Weights of a small transformer language model.
Architecture: LayerNorm before each block, rotary positions, biases, untied embeddings, normalized queries and keys, attention and MLP in parallel.
MLP neurons of a small language model. Each row is named by its layer, matrix (up: input weights; down: output weights) and neuron, and shows model dimensions 48-175. Each number is 128 + 32 x the weight over its row's rms, rounded and kept within 0 to 255. Numbers have three digits each.
After each neuron's rows, "fires on" lists the tokens most often at its 100 highest values on Wikipedia text that the model never trained on; "fires before" lists the tokens most often just after its 100 highest values on Wikipedia text that the model never trained on.

L10.up129:080154114147160107160065134087183154111139089127068101168168083066145124182122152106161130129150082080139102130132133172134126082159079146070142147130151132163164114130158179104162168111077126091066140086163129117196114150186096151079148123149128151129136076095138163143093130142143159105129152109070116135185120148127087079182115116215143128160060126155148091175093170167099077139114
L10.down129:124163158081070155117156067050168145109155114081122204140091117128147138171105125191109131110107138108151132163127062142115111160090159148076126149116168102115131146160136099117139170127127108137114157128103139177074114127198108065126075127112091189078143118172156137111048152201137091152162183049200159121143158172121194069166133124167121073087091076095137118146098131106129073108163
fires on: "s", "r", "nd", "u", "al"
fires before: "ia", "ian", "ary", "al", "ab"

L9.up479:142115183091105126119094144160151141178091073075078147081156178098090066113094171104121167106133114164108120132130092099171115074103166067179168146156099169159106061105153153105175165129074159101155173176181132112140141128114126119116169095122108146158129081109142161148096149148152143120130149093049159129115095097104160112149140146136049094126141107157149137101094118156147107166155
L9.down479:121109098092111199087142053200132121140162169115119173104135093155139100190072103161115164180149168119125101095120110124103103131128161104143121142180181146109124178128139143147189147080092062099092137172128150116109149062150168176077179149086128153119116113077132158176133109133110139143060092117128102155128116139092118149144126136162171137111083139098134097090094110175141089140138
fires on: "ic", "c", "ot"
fires before: "k", "el", "le", "a", "he", " l"

L10.up116:129144173168137130135072136113120083117178147082150186138163078123121084120131118121102150137148129177117153078132114105137132141158118164140099100126131096123116073141121122091077135091150127096172217160102119114138087115196143116127154127124159140169117119120144148110118101168129162145135205082190100077068155109139112176124086123160066146240157116103157154111124139137141112117120
L10.down116:086193169089122142151088161122026133126136082083095099128146159084151136153115121130105132113104165131090146116219017160067074093136117148062233134143127103132116131205103140131164110126121103185141115144089141124132146110132137136171124201138086128162114131153148108144075085087110143180071124099163144156133177172088105088169123124160157127101153135123085111158141105178107103104102
fires on: "en", "d", "ec", " T"
fires before: "er", "us", "ord", "ust", "ome", "e"

L7.up885:125171066160129108080111155158170131128097123135145150082108162106166090129106098119132072191206148137092118144108130148130117182187138106154163118053132073111156121127089074109129099112141167151204070135114116058111138142108122048182100128100144216149134067131145147074134129193186111136160157106196100073072110167168135120128133218121111057137134154102137137172144107151133084148169
L7.down885:103120174093103126153136180142083107118112166138118128156110086092117146099152121149141057167149086145160158071139051114106178134144141130171146121100124225112101070102076201156083094117120145111111144094136117133120094161083109127077041172161128128112104124146076169152082132147122123145101081174155075137116101131117144154076148203150114143098110145090166178124169155124108167104106
fires on: "ed", "d", "ay", "an", "od", "a"
fires before: "er", "n", "ish", "d", "uc", "ay"

L5.up232:165115089142148136142163079128161094130104121146170054142136104168134103116124095118110156112107141147168133077115139145117130148178127195108098104129178134125141162118101178073152111170044157091109145157148107112125189118138130090164112092143105135141193067122141114143178118165137151104105146082090106080115111094116125134119167097147116072128102111121079140189085201104163051111088
L5.down232:120111168105120163071129147167166119128126195139078156133070115075100097130090099139162176099128150173140171177155150164166153135211175103100110124144149129135138180113111127169084121101093119120115146080159118182109123116157099068125131103156150098137150143134122108135071128126153166156126154166184114140136078174093124108101119106173166167104137220130139119121180162180079072195087
fires on: "il", "1", "2", "b", "ast", "ut"
fires before: " |", "m", "es", "ber", "le"

L5.up850:139138086119172137096082068131168136145094143093178119121113121151096156153145143151086154144127164134140070108082151065063125082155125127121136161115152104126139146109130117112063148108135135126122194116148109134138107126140048140107089156144163114188146101139139121134180094212166110116129168061113110097140153098146138130118107148113117150117179102094126115164116185059114198182180
L5.down850:143038138109135156144168131083108123127159116155031086113095122085073122058142119170133148153119069085094149129105144157133136097093160133141132182112165098096159131128027148123085133143134127112182162137110119170115105136120125155173144109175133117154128182092135127138182130092107170101121124116169159152146095157137045167148180119102129162121100082152117115178107125085071097119108
fires on: "g", "iv", "c", "og", "ou", "p"
fires before: "ri", "es", "r", "en", "ite", "b"

L8.up932:136118127139162151085122145117142164122149169112108100100117140158178075144197124148121075113102172121126120112123095085143160145145177166090211084151112099124128107127112171142153075136193138100142081113169118114140157141081131119111171111128094107122139115094166169093162115126182101162204176075051138017110112145127208125144120152188131095106092117172109173108132168190121151144136
L8.down932:083159165121094100120127128122091143175168124038091197127156131074083090166149164123169099151147116145147157105115066060100142096164141178201119130127102127175126088122179232130138127149141121157149124157116163184103170122143103123124156082149123217106141141151159127126117133076151113135120142120146126173137057084145141126163114131101151134149142151158127173137072134130138122137190
fires on: "2", "8", "1", "9", "7", "ol"
fires before: " |", ".", "+", " |\n"

L5.up917:131170059113171136149068110123153098134109040129162143173135199131086139136096109098174138124109147102157136085126134191101144152104155171231115079155122102115120113174129170103179154119166133128143192162075128115104133163144121088150146091168131141177130101122126152134116114150171132115143120095131085058145107105149155121098096123079141092127208100176147136106105095148134114100153
L5.down917:020158142097133178175145136131123163113119148104117132112099139084103142047064118125177134152098182116120119104167092106152094115135097128148155161145150097134094134111171150127147108169100120148112070160121127118166051133141092164108087139050134108128113213113111120153132124122161151133156144116105143125174150149200187138112114149103170106136137156083142146175112123143123116092076
fires on: "rit", "ild", "f", "ig", "ain", "ord"
fires before: "ing", "t", "e", "er", "orm", "l"

L10.up258:145159069113156138084118114103182147149148174105117151066091115109083071131072169133086072128115177043115086103102145139181135164186126163151189114129143129125099124070095185115104074122117153173098171113159086087166098097207110108162117173146120120131133137118116120111119085161144125103177157074114118143102109159114085159127143113164150112164144132157162131161127181130130101181135
L10.down258:125106124119172166141115112102216174119097109089117157132105108095121079132137119086107146142125086124105106117167115074131175122135062093108204077123123133139116127129164129133135163121102134200148150166191146117176095117103127133134132082169193108123176164123138130113089148165131134153122148092170093112168094123125107039128136139129102191090127153121130098082188121115162140178102
fires on: "cc", " rec", "c", "uc", "res"
fires before: "ord", "up", "k", "as", "ent", "ur"

L5.up1010:127185123181158155136099164156151155115154112098165132186101158127118098167114088124116093134120149156075105167129143120152141168150132087106107155144097143112125125108119083145130170126119106139181109157033119104097170122095132093163129106126107149161064118129172113096122081119145132100140162061106099108146102090122163152092042126175115114153128132142114189065130109138129156105132
L5.down1010:112110132173169098145149132172200124039115138133100117132126147092162119136129111141128098112130109185191162100205124130105154059094140126117104119129074116129215105132077096049143134145159126184126136131085118149075103144097143138140160080154109110106088133130110107116159107144075061109135136085136103124091129149175094070085148105125140117188188139124084147100137124099128119150089
fires on: " p", "st", "f", "p", " pl"
fires before: "em", "ore", "ic", "rom", "i", "os"

L9.up591:123183105155155130135178145121137078131137089081186153170195060167092129154179078148127155187131061142131152113148184107127192118124120169114068111155052146142167170125117079113129112142123073124081104120132134103143109142154126144090132133092191109168107114070112146123086155169078150095133179100147096137167118083085070154109112115097165147089070131091095143130095165153109147134162
L9.down591:141095115144083067123152132185137149113087154124154160097126125203148152081141107143157141117128176067144131063168165132089210142138159133103145149122149114148105113088095096180151155099145152173118167113098127132133121103107126171122132190110128057157148175121095140152180192119119105118167170084093157109134198162088162098075091069160153112101118154153114129100054172136101124119145
fires on: "el", "op", "ep", " P", "ign", "ri"
fires before: "end", "ed", "b", "ay", "art", "t"

L9.up571:136096181112142193148129089159153142141185062164139188134122101110110153139089183093154164160136149077173091129059126107160141135199083109180128137157135134092123157147134154092060159072095127142148174147150125078106058141159134143154143178126137106145137114136152206136083107105109145096113170101126129161159083187129139097136069121222179086159086136123120090191075124133106174172137
L9.down571:103102155160139136130151089109111106206131095092157105118191064188095128112171190117197164132115120188092116156117186144094137116152153154154117092084104115111109144115186120129063114100146140173104153095131103109119132114134136105148106105140184116093102130133119127127099080139118144160106165067182200169104081136189138181131119122161139128162141149103118128190162110141109180142175
fires on: "ce", " he", "re", "le", "ec", "e"
fires before: "pt", "iv", "ad", "ut", "as"

L8.up532:109132150116125122153113154190172123098110060147118104095131215116090164132104128096160113183070143127136105119080162033115195080126057115135145092172083133140138123120116111057095190122057130054137123112166123089127113206109092144120159094078159120163169099144136137141149076141111102132149177086078163129130161157115163131169072130113057161136098114096127153127144115174208091192106
L8.down532:132114122061107125134123204134152126117159112142068112114158126118123115104137129102090124165162115119130150095131077125097159134174110156103124081144159169114106119139159171084141155126116141104080093179161102139134118175166128168049120166026140137147124139123144141162101116118099111138140129110128109182137090118111186129156128056082073157201095118141130102114134099207146140046146
fires on: "e", "ic", "ot", "c", "%"
fires before: "h", "a", " |\n", "f", "ip"

L6.up663:106187098189127117095138124164172130140179127158073143135130093086169081155170121169124090128123157105145109144134128191128156144105127113138173132118136121125138166132124123063107196052147134128174150132129117083113118132153068137154151137114134090100097075120126189149129121167145130136099178110072119097111106162131160087172126133178146046138027141099133126139137151181141124143132
L6.down663:126127122135090088073117165126118095127095138148123067162075074104101109043136096131138078138121143132174137156140130106138132110111160135101150104160124119141163167136128088159080144146135114098151123170074171116122140141152126115152128098140119180074195080160076111069098163131161148185103117163092101128099125120145100138131148111201076163139121104081141071099118036086157094108178
fires on: "is", "s", "ist", "ers", "ig", "il"
fires before: "ion", "ian", "ia", "op", "ad"

L6.up741:174068129114154114140066120146175148236134103110125144161092124129076134099087157123137125120119182085140056137113126071094117128128109089134116114178086145171089087082190067110122087138066099072109138126125169122167128116182110116179167130135194190140115105101096146146155121162127091141143136061135133126145073083137108096106129127130085137170136120114148132141091202160221148148144
L6.down741:145162134123065127159118170118144079126090150140130197217144131121080117113078191107184107144076075106130119186100141143164102124150106126068114112161093130088087132136164110150194156111106157118091177105131157169114139110125106082101143139142194175121104156163159115148120174185110092155141111132139131129151116203100119112097109134114095114107133135162178141111245105140134173137108
fires on: "f", "et", "c", "t", "ain", "ep"
fires before: "ial", "ice", "ic", "en", "st", "h"

L9.up431:073195161152126092115132103156142156170096111167104110095181116068170124124144072115173121087132112147140097097087153156169117150199140127114166110112147081149141142148056070122134108086111131099166181148111095101109144109155131135118150186151133181124148068141098186106102175107198131118160148134115051123122119079115165094116127137140187130156106065121132129152059111111143171162139
L9.down431:162109136152109135166154128136046077061113149124102129136139093122127095077131148106135119135162112107138151098083176136151131146153099122203130165184151108161141078107109154174150126070159093150060122134141140122150132112112159109110117133108117135125110126126123153118177118113098051105118089245128174199133112170128124171137174144169097102171156107197163124156115111093120166091094
fires on: "at", "ect", "r", "t", ".", " of"
fires before: "ive", "ur", "iv", "ure", "ing", "al"

L10.up859:101115124140133099137124100156166162092189127120104167083145138126151118135161122101161150107091106055147084180104160126099125132162118110160131156139095161130201130130047155149126137093116184139185162119117170123095112166141104078109140159117115112123168092146101154139075100152150078088154168072116109110116084141176158146147078172113174140184060120100130154190049119137167110156137
L10.down859:055195129102089128100125124129191039080133200116121142155116122159158117121034115159156088120091176088076113099087172132145160146096113148122103209115094136148126103123108073114153078107095140172115156136144124125138137135197073173138175106111120120135103136158133142103127122081172101087114115198157182098141151143106145067121141165116102118163148116180148130130145170180128141202145
fires on: "ess", "r", "our", "ist"
fires before: "ion", "ap", "r", "ce", "as", "or"

L10.up231:140097126118160093072137112106188099133153081085141163076144126129115151168133129093122141163146074176175158123114146097115112145136051107177120165144142080082133149097110129114061177185076110137121140115139138095114131143140111113136180135164167105128124124178096166087140125158111196103115193080180141104104155119164072123041079082143138083160136048126108150148133151098118141121150
L10.down231:125172136102130129103145173162199165074134135158084142128061083090117101135126140130101114118129195113132105168131180118142188158122142094104128164144148108143121112140168086160171153186130125125170089164078099054155139117131156111126122174138076128113122181090118082155090128107112123121084087168090124172159133181117119120117127147153087108135143132105110152119162149138080142129138
fires on: "he", "oll", "p", "l", "ro", " al"
fires before: "re", "ow", "te", "0", "l", "u"

L6.up410:099171136112123131088116086121172114110165135079118170142152097122127184151167108132086150155131137157156105098097206120061122171107062131140151130204131159165114181157121103111139107092165087155106148175139138103151088132101099109066124154153164122200145083139130153133112125171125147098140141122069052133148144140100118148115143114134116087096114107119121114151121069110095135170170
L6.down410:185175102110046135109147086084205128084090147145138139093128131171070173140141163103113126099140102169097164135111184186130128159154173147124133105149059074157150170161112135153064094168135075111176105118112118125114113147166124145058158165164155146102124117108151124167084145125119137138180115060139133136092057134135116144181149138130098115125206109073133104134119130135116129094106
fires on: "ivers", "ent", "ic", "ip"
fires before: "ity", "le", "al", "ion", "ut", "ation"

L10.up640:078100171161083190132140088132149124131105068159183113059178163118122140127143180134129127125174089116139130126111131082139121142176072177132184093151133045186138211177112140129155169087138113104180173162110144081083175149141093031134113161128125152143151148115177168078115097114121126031150149120139053092107134127193095127119135116178081136157122116119187103107161091144107077109135
L10.down640:103084118115135125112079103162175071141125120010142101146062072170168142112127138106112124151127067144136137188133103129073156149194111165097138110171134113154195119092182111129102144115138161128125187150149140116148136158090105112145136126168125116161158161162120156119200138167142107142134100116140118109149132135166123143120095080165099120133174100105142144074080114126122167101088
fires on: "e", "ec", "il", "ens", "c"
fires before: "ver", "ut", "x", "ed", "m", "igh"

L9.up991:140173092160142133151145102138134131171166100161150175168158166148091100148100139124154124112093109136145118124142109143170180169162127138145123136170148138158155108147125115146087133118087112152158162101081136107161082150176128131098130120133140133221119135123145174146114119145146123129144153120079093164164098169138119131095088067180098084129113141117128134079103133196114200120136
L9.down991:132031034138138107116148132122095107146121096166179113103055088124100130178135095112115084136075135154148164093154120100139168134153153099144143121101151135180120098101111142079100101088156142107142136134090161111101112150173110113160106087131118154134117068105080170132124094181155165187084154102132144152161182172095162097139176130181156137111124123121137095114094125105217127078176
fires on: "ec", "cc", "ut", "ac", "c"
fires before: "ond", "om", "ur", "her", "re", "ord"

L9.up118:086137109163130102133062220152188135104097100068125113087070128107126106147173154109117137115119123112168155163128150145108188148131084090144200137154130125083128126124106090128126149088150083103131133083091117080136169183135109179128141114126121161118109082110103107164149122184145126138115166087169136133092099131168081113158093142133095164135089125108121133124132107099171145166128
L9.down118:203202180124150151138108126024172116139132152143185110169108158144121105101141142133159145111112088088113075117126116112079145155102128134139115158070145166125117134112110162166093116102119116128124107098131120116147107123141084156128125146133135074177076111077082121124156172169150117117137108109146132110117123147143111125167119128177147184107109162107201114108187198113197164082122
fires on: "ed", "od", "s", "amp", "ation", "d"
fires before: "er", "ions", "ite", "e", " (", "el"

L5.up34:088140110132124068109066086147150158133122113054135185091120139083103113149108109126108135140091173177133139129141112099095097121141135145223099123143122124107115125174099124111140132126053203182144203186072155129137144145156066109107186112147160116164136098129114166110142110146144127109094200074074143113152125059182140129064080122129135098110132103138127164121105108161114086161166
L5.down34:042090158114066068087166184114102158100127113117169121114160160118149190078152093181128109155110117162143188157204075083091132127126134113128139204146170167139123102145088166156126130099178168126127135148121124110110163172053140109156111113100121111126133031097107098130180132133129071114084151128063174078172116144165146087156106118092150072169140141146046123121109108107133148037185
fires on: "ist", "st", "it", "est", "ount"
fires before: "em", "ory", "or", "ri", "u"

L7.up144:102135078130131101161138143178147104143179091136122180092133118062201110113123130136105120121126123125119130153048122105135128135072114096177151122112130096091127098176092099125096090119106122128159103147116075090087070164099158067138191072135205143140105110121150121132210045164135150135176161111093126139113104160079112122114106133157143071150152127081122161172149148124179090165103
L7.down144:114145159138145088103175094100209145133170181159148169147123145104117109149089172152152139115159143142130157106112206178179134168124116116099102069112165164093137069151118169173125106062146086107105096120093085119097133144075089104168143129138147109157165079185142155100121061096108112067107126077136127122165147123117165082177114109142168098065181156141147080128190079156158133160133
fires on: "ue", "{", "ated", "ore", "ed"
fires before: " to", "2", " in", " on", " with", " th"

L6.up805:118178087158174120125125108133145064189138048120136154159164165124107152146199123104132125060117052156129091139142124131141188135162079156153152066123139140179106106110168144105128173130107134165162152123150160112186093167135137130132161103186162138188113118123142177101106135203118131076092177101166102078096112043156122119078062116130168125180134121137113132143138162185131145126080
L6.down805:167110108101137155109160081097076110112092150117148155146138100119077093121151143172127117125104080130148139156213087132149087163122118154143138120158092088123154126063114155152155130153129115099199139080161084175105111129020084054123163115110150110110161153172174137148037099166175209092138071139114127188077150115135128102181138103139158147163125116159064161138172124177139126067058
fires on: " k", " K", "k", "ag"
fires before: "n", "m", "ing", "e", "il"

L9.up847:123157186156151146159098126065175137137094156133127112117154082120125143161070125110148116105107128097141126123141131118141126170161118087114111078118077114135170087099107152125107109096110122173119112137186147106099142167153119114105157163132132115141117122100102151113116148146153143069164212072106087137144170109135162178120076128169109173196130124123099114145076105132118180130123
L9.down847:116106138178133163156181104101196155133087081156104132118161119139112113150104073083166153160122115148130091149110174162123111080156096109131117104153117116147174151125071100129106125105144102175135124083112120096159040082197150135142129105131191158148126152156119200137093165140116144158123141118134131164133105182042108092153143199108176135089155150060108068132130174117172128164145
fires on: "cc", "i", "r", " rec", "f"
fires before: "ord", "ess", "j", "om", "ol", "ur"

L7.up976:190099177188133160075068200110126119115168144111138145168162123063161136126114140100142108101108138064108172120130126097099168172132112097188174126151084166144106076113151142122164170085079121101141113165133129097122081167146103089164122182157185138169120104138088188099072101111099127119148163094137110133148088105171122139133154135124134074159094114158100126159088070177187125091138
L7.down976:139171134149160065129141158112029142100134147115164124122102119121115128106157155158154169123138073136115107078141106133126112148099120101124118146173206127119185145140114158132146112140116192107136086134131095123182105088127130050158124086110140125113140158140129135142105062129072150095133103131146082122122133142096129118161190149079142089122218145117103139154129120119118133092109
fires on: "ited", "rit", "f", "ec"
fires before: " St", "er", "ing", "t"

L6.up748:133126159185145157091134162077147114201130104050157172208102134132108105120113092162090200125106142134132102154112131170140166131110069103112142115150116080106131122151117163155169202143218081097070154100128078098129096104177109115148153149146131135141131058105114121111094150151133143176127157103177131129155133101185126115090173164212138103157131161114149180123137097099136130138186
L6.down748:138136117139140127134103181118141117143146136157177160182150069170120110178121142146098169086133077065155159125144099131097166179085096189114115145184112121148086179166177092164111137131178116120103155095123105067129148104134133157080118103078194153160135134135151150153167122140113080179099114086113125149184089107209130096087181079118097108069133154154104137129102133091180129103179
fires on: "el", "ul", "ol"
fires before: "ation", "y", "ar", "ay", "t", " A"

L10.up352:097118154103119146174094083132133112177118068142160177113074139175120127181163119090155145100164125122150098122154102158113126158167152140170101089121108116012135133125109166131143179086162149118132150134104095122075112125139102092201103162120126147121103099096200145118120178117139083085128187033143095114131143061122112053094088137171159123161088115130146085171142169069139145123123
L10.down352:116135134131119135154119112134061196156133090116128145129097144150140120151114136151134124148149103144092145137210052088117118097149109124161149155149084146161106104111184096155109130177102090143119138145167165128101135106099114101094108110118093122121124132101074136164157138122151098150155144106144158121070150101120158131085118110146120167099170103118096104127109101131151163128130
fires on: " th", " s", "h", " b"
fires before: "is", "an", "ree", "os", "ess", "r"

L5.up111:092117134178128129065148156149147153104149171119164131110102157121126086175155126102130144109107173134105087118095104088149084140137167121166172121162138096145074130138198145074128086105131188137174104119091073091127186092125097132188097172193138142143121128147081145135172169142193170131126146128155135136117117166078173147151125091073154185129129067149134148102116140116149117188082
L5.down111:066125132123113144100054139117070151116136155080179138132070089112172136090105110140121134127157148149161118117128025046165111160175154145127114123128096174130099122099155134123149090150142139112179090115135157166113092123111082102108154151193082092123114171153103088127118202179120129151094134141114135154143117138127145076163172173161174174102118079104148163123108136147106199115124
fires on: "20", "0", "22", "19", "8"
fires before: " |", ".", " |\n", "0", "+", "th"

L5.up495:176151180113194186069136095079150125122150076056144171127120098136168188178089189136131147128171135155107128081100123141124132139086157125110101160124172149080121188077180134100143129145163060066103145162150124081151136159187114123117153174158136105162161092125148096147110091152170192158123119101069120138137129098140131147078152134095086127165100112131158176062133122150141117158147
L5.down495:157130085126170127132069122114110184149172116140180214114099184150136133177143137155131118127148122162122180109146103101103081137137121099116139173132133085117104097120127163149123134145114125141112088119085153108152089177090126137111070101128098105114094172165180091098149130077136128126136093104095111137086127146076144152086143163154171157154115106166177096151096166058096182043095
fires on: "\n", "–", "ry", " and", " –"
fires before: "-", ":", "a", " t", " ", "18"

L5.up857:079111122201170180140114143111157129143166113101114133163135143087154130117131162124168127113116155100048068057114119124103129143170050123109136046115152134189099087148156104095167158082100157108136126170209150152112136162119083111111138140171140066128123143078159160123096152150118108090109224060127138130143142080147163154135045139181143110143091148157072140128087116171110199176114
L5.down857:080148085165139118092085102111093151115126108143111129168182050124122196105146141189151158077125132132081085155087106081144110189150099124170104079095105133170110059166091082219161173132111114166138204156156111180097106108194184108140145115138087124119105141070163105109100124181128170091072099092161081155120138151068147156149133113171128077114122174088122139094173130150104118138160
fires on: "cc", "\n\n", "^", " rec", "le", "=="
fires before: "{", "up", "ord", "=", "om"

L9.up950:194151087080112113148179082161138135181107109115147159160106167101088123167103140102167120121167114134158092148137149105168150160120050145110107109126123186116125130130143106132145199139164114131114145076151139117146121158123094122105132130139176150132146115145096150115082151219176185095112130109144120114126066110133149147084094168112110088133165124155125135095115176106074158111099
L9.down950:158178111148164142069071123172081108120115177126190113116142109120139176134127136141116093134141121140145152142142136171156110115113143108110146149120091141098148108107058120080144093093151101116177098128152125145099187137077097084075130083091073082140121136106090097154169127079054155086112106174120101172122166118135166126168050104151131168137126169098088158120103114121146126127165
fires on: " K", " k", "k"
fires before: "n", "e", "ill", "ing", " m", "m"

L10.up902:131100105129110105171157111117128212071118127106120149117140115094144139141168116099078119112107085131136124072084154138163098177155096123123127103128147176148134185074114145140081113088100092125102165122133147138136187126156093072147099078082208176171139066147091193148177142108146160109120135147166094141117115104155113143153102154111114089127130117107166139137070111174215027148126
L10.down902:091118077190132107187134110111117098087077140176086149075143154134151140132167150084160131086134120140112136084127119123164099169111167119140182175172133124108178108163153112130110158124137115141130139113113169117170132088143114210146151073105106106143128118117133114150157104123144131128170163155145190144161117088106114131139063151079136145118122139127091186164093125141109121160106
fires on: "ate", " It", " year", "ct", "j", "end"
fires before: " |", "s", "ur", "al", " d", ":"

L9.up759:163110142199138115135093153130125135157190110115118142139137133121180111130091092146109127146099128180098063127127164079040158194143128072093165126164151179112083126139108168114137180157068111125171103177089155136109116148160112097097143126159149111151141062116078183123128101143141073103120161121085130146103100124155141129165114104106123089140181134132164099146077100130114096128088
L9.down759:157118166106153101124114172179168134117130158126138155119165122157071205140082195144065126091091127126110102087088184137112116145104155105079087162152160171150095191145150146134131158165125110096158072102149136141106101154163137182095085112186088174106080171127170150097084131076063106110132117113109123100085052109178130099142167132115080185091134148094124087106122136127124151152100
fires on: "ited", "le", "7", ".", "6"
fires before: " St", ".", "S", "8", " "

L6.up700:154147153106167164079076087093141169196140124112141101180179171069168121133168113079129087134118138157121147140103144174094126130132106113193168141137166127133126139078168088111086101094170156127124137106126108130129084116110149114168120186149167159192139076106110148124115109177197128126129180109073146114138107129150149112141087179135131188107098138175109072095064165156185126143125
L6.down700:125198080119065120111067115151133133144102094148102144117178104055170135139122176152143136148127154152141195158117057127126190129139091125162191183141122088133113131173089138127129122113128138152109117117131183124099174123130123073095137128141152103154123102155149077144131177136140107099143102154168088139150154121157126163121160124060162096091188123071150062098096140176154056118098
fires on: "gr", "ug", "ig", "og", "p", "iv"
fires before: "r", "am", "ust", "ess", "ur", "al"

L9.up318:135136130136103117148100173098163170129132134120154119173129083105120109118157096185111162131173105136147048111115130110169143081134096118088115100120190135102141117175141159114105111115131114093127169103131088119087171157141124134136180103152089155134111089091150156134088155185095138162115145124145059084104157080140083118141087153121116093139179130121129174134084152115084105161179
L9.down318:143091137168104109123128201115112131117160130186150062160128158075143168131135168156132134093119151171097163169154140093124087149127120079118118186150134101137179131127124144136112147142095090147144127137106112176105109144056117200241114117116082095174156219124135157101148092144115102123133127111137113117081042110128140129165163152092160131077185116118133198152113112190127178109150
fires on: "a", "b", "in", "end", "er", "r"
fires before: "u", "ed", "ut", "ent", "an", "\n"

L9.up489:127108110176140118198127125221156124128120143165103192093127155113082152145098135103135106132209087111120109117109109140166095127191138132123139081142113151104125110166127159132142065132138216127144164092088122075107137183147105091150114101135192098187115110140138124119181129170143156110207161118052070067133074121164149117135057109080128165130128177149171127124172164125160168155138
L9.down489:131117180129173118164161159089208162132161099108112093152058187103120138080150080155087134142130148143102176126157180164085161132087148117112117128148137156164117171101098108154115126136140120112142057134079120180107085154166147100098150057112120117116111134088133139135135098104130169127163142156098098158127127125172152134166127148111121166171182207108124084102147047164124109086110
fires on: "en", " En", "ar", "oun", "ig", "igh"
fires before: "g", "ter", "c", "he", "em", "s"

L6.up733:151144113151132123108100093191155138131102100059123096192177149101115142100154153116173153191053092146171120149123147084144167103090134128166063145169103146141102185125097112101143138160113107140084114092145194092170106118119108143084116144117189116178177106126122129135114093211107100129110159127152109146063088120115111122089124157132179102102133121120140143200133156161149159180117
L6.down733:113148079048093067123143161139111120021162120094043100082151111121091210103144174142160167121089072153112130075092104099126130071114157098130114137132164138138172122097133121143139160202138142095128106097174143133131167093112096146072149117087133144108118083134124134138146128123133118114132145129168133139078086133096106191121144166116133119140180216131088134126140134131155109083083
fires on: "ip", "ic", " res", "p", "ap", "op"
fires before: "al", "e", "ip", "p", "ation"

L5.up183:112138166134138153159121131176173109150131125101145108139138157127106116173140117143077121092141131111057181152095131152112075134120107047201118101197180085145121131140134132105099113104114103110120131196109119086098170144170128134093183045140152145147120101108145113095068156111183147180168150114109066085081130096104137145136160149069099133094122146143117122049182140144071107188117
L5.down183:140134148159119099143138106110184122124149150151107149136083143110172123143124094154137124147124165155111134140100088115107126125137100133149164145081208114108167052148110120078133100148094063179119113161117169117126078157123111119182161158114119111153134106125162152106165100115101085142084113105150127067158172141094169126143056102158083086110144140081201120082134104092139045169091
fires on: "ed", "ated", "t", "ar", "hed", "le"
fires before: " to", " in", " by", " for", " on"